Weights of a small transformer language model.
Size: 13 layers, width 384, 12 heads of 32, MLP 1536 tanh GELU, 30.2M parameters.
Architecture: rotary positions, tied embeddings, normalized queries and keys.
MLP neurons of a small language model. Each row is named by its layer, matrix (up: input weights) and neuron, and shows model dimensions 128-223. Each number is 500 + 40 x the weight over its row's rms, rounded and kept within 0 to 999. Numbers have three digits each.
A block is one neuron, or neurons of one layer that tend to fire together. After each block is what it responds to, as a language model described it from the Wikipedia text at the highest values.

L7.up549:506497425492486427506532470568495486518495507433565391470539426487517484475519492479467491543464489541473531488513488482469480583529477533504509567504464519410538535477486552501511524541531475492501460586505607518563501543498542467497531573582482450476484486564422485520529480519411414538
Responds to: Main-clause copula verbs. Forms of "be" and linking verbs such as was, were, is, became right after a clause's subject, e.g. "these courts were", "the airline was".

L10.up325:479471469431578549536488535519454490463557507503555497431527502521541457350468502558489487506477496548465520496472524458427547578512486456509562470505512524487480504480614549454475435568444544464469520420503492499437500508451451477542493501546482487572515485454469543464524515581505502522
L10.up580:539512487506521542498495594508546511489542475579519484507521536492521535440545562521449505476468460502499482518527482513486468523476536453494519482474503553460463572512471437498556529503551525466503533518530490515544529504431541538521518540441489525472426503492457492498565563583503514462
L10.up789:518446457493478541534457512460534479454505452493518480478499506536504533464542511464463481460481450550457547464501502524435516473555544539524467472514511598483527485448511493561430391498530537517463501464502428471585512572500457451533533501486567565509573490551508488467514522583544480494
L10.up874:448465557522470509525485486457448477568467522471473523505577481483478517468472460533407540453496489523524501456531503586559599531492553476416600481477563515480536512550506481485498440501483508512426492450503438447520497500531457457477517472574432480539503451522438449476502513502475514583
Responds to: Auxiliary and main verbs. Auxiliary or finite verbs (is, have, had, are, be) right after a subject, before a participle or object, e.g. have been, is increased, had no.

L10.up449:462492557471446529546479513532494469540517444462520529519516515437570520510439551453481523451499533555454437568456520425447505509511536489486437527453469512547420458600514532517513482479516472464478517525452484510499483572512419477572513539495524530442558562498540511537490526516471473440
L10.up473:468492535473442501540536494512492452574523443478542536606489496590569494523450574446574488480526540502540541571497458466486497502499470527558383514505512522564453503463462462482464518482519514455488481494486516506464578497580498524453497467517451522486472503505431515548488499500559495505
L10.up510:473488441464503521548545477472427506480500489444438465567507486524411511522504433557437481553504458560495596505517423482489569451542505521589454475495495489549472508480516536510492542508535440473411533473486510590443575468455501541481533456500485527428500536470468427451544548466513458485
L10.up1320:507509476492617490478506550430494529510538521428474521523508563443512598480539461429527542474532625499483548550469531516462539594520503507454377488498448463525475509511479570538553511584512507484535495526532516463503492523504545538564403518509452568458472433484532530468515457541463491424
Responds to: Music release predicates. Verbs and words in music and media articles describing a work's release, charting or reception, such as reissued, released, reached, peaked at, composed, nominated.

L6.up345:525515515554492504487412511496511487488514461495496507473514541547531466455492479499552538518513529541506420492562523425447485504539503475439581470470466619545517457528484451509431554504471502521482512493577480496502472514464491528463522451495494443435451536438418506464490517451459476435
L6.up380:588556551446460547481481543431544483517534522542549536489444521445439537496503539471516444455475474541523517469501541579473515586474451501509498465468550541553522477508503518545521552474609576471499517540472551490492519460474473478498596472554493511485496467497482485489455549520479535497
L6.up509:548464510520527581508523523490542469466525576476515570488488572436530459525542498471503527490494526484524546546529437503429496535491490460498424458545503532552412552466399518461526580539521506469486470511477541439508450505446489495595476477489474550531565594496573490532557488485506521485
L6.up524:470456465518471543560465471461505429462401467498440525515508508463494502519498485481507533516517519537523529523498529505429533529451469545442512538547504510555491529497543522453490513462477486484504543466544507544597543501520524533542506514477547468459557487479543479487468440452487458479
L6.up615:502503467513523626584499448510550470555567506548491501512468541481443490522536490502431516402529513512527479551466429478502468503430483533493522478499507476481465479450508534531480446520488558495454465505507482466510542482555562545505394479511437528486463511532489479489515562452465448521
L6.up630:513491542442482511518512493545467524557523570471443602557478521552528425521528538485535500564466501518501528556574441529454509523487486492461447505489493535532491505464581547478546491509479541435470506434504506463526515503446505542489454454470486438507489506539490554501532511493486489544
L6.up751:535544489516499426478528490511501529482532514513534511533567517530447537452450529470526453470517482544512468472512502548442587536533525487490488466467524524496473528484492503452467533549549558479523519595476583483508522471528488523485499556512534497485506596495507466569535435428526493502
L6.up913:453467527511460522455512541502525456538492601518533545513545536427538509490541567523488535495527491523491546508490419453524458548448513502504536494520477527520540398497525485556488399569539434461479453530474466483516558491503481600536518513517556535531530491493507502517512507477467584452
L6.up1057:525468494440388465543556501483479514460496544463488606586519501465543516541515509398511485461497473535441549532467521464532476508488516495547436533428497492532524452402531465444492564513458531504475489477465581535513481515478467609516524543519536542477521530463416472532516532440524463501
L6.up1168:442453500556453562571519473519545482531535458487492535588465511472568549534478503421538514513546527428546532588511508461492477496536603561580468536409472476552459432462512518437479518511523507497524477518532542590441531549526434493583462464496528563494579545487492475486434530552554480502
L6.up1207:510458469515535509578470475478543477495484483485530535475508518500522552538565497419518538534515553451477558529437380477444483561527496497520452464477414452500472473467502502487490514551492485508521536570498486591522502486419518533532423484488531511463506532412522488450441511428495477464
L6.up1266:450524545489520503510434455505556458484540479455445484450455446484497421481438533527516545575576472451438459459549541462551547488540489448498511515553467542496494490440535417468563589489491568517473496511495483511561483491537610469527505528559549473517598487444458500390456545453482540482
L6.up1282:488575470530532543539491490575455457484514543409498549557449552494511456555469504474514556481517554500451566548464529483492533508560463516509486509514429562478485475492468456486486529468500481473519503507477499528514472433519503555495476475464538526407539540505538497531477484507474488575
L6.up1325:487539492505591488564471488519504515506525523516564518498572503496535497596495490485491505461522440491560548569532468522460538428480579521526540482423577515552443543428560472506480576558570515503475495484492481511462429512525483526551556532496473532486481526532462441498488440451558544560
L6.up1362:504434511509482520567509523542499446504564538550531470464459473589486538525433571495473533532471522462506471476511506520504525501503471504498455545449498526537538409434483503491496425521535544516492466468494437470535483488480517477551429520434464465468513562503473497488495573552445511546
L6.up1420:515489506595501516516506505571511537483598511412478542509496455429494587558487555458564456491492488470534480477498501514473512515508509521585502490445497555480437511429496440470482526495494526509468493482517560423559586498549482462523550412543463503453526477430487424549515522463489546486
Responds to: Clause-opening subject words. Words opening a new clause about a just-named entity, mostly "which" after a comma, also "it", "there", "album", in music/history articles.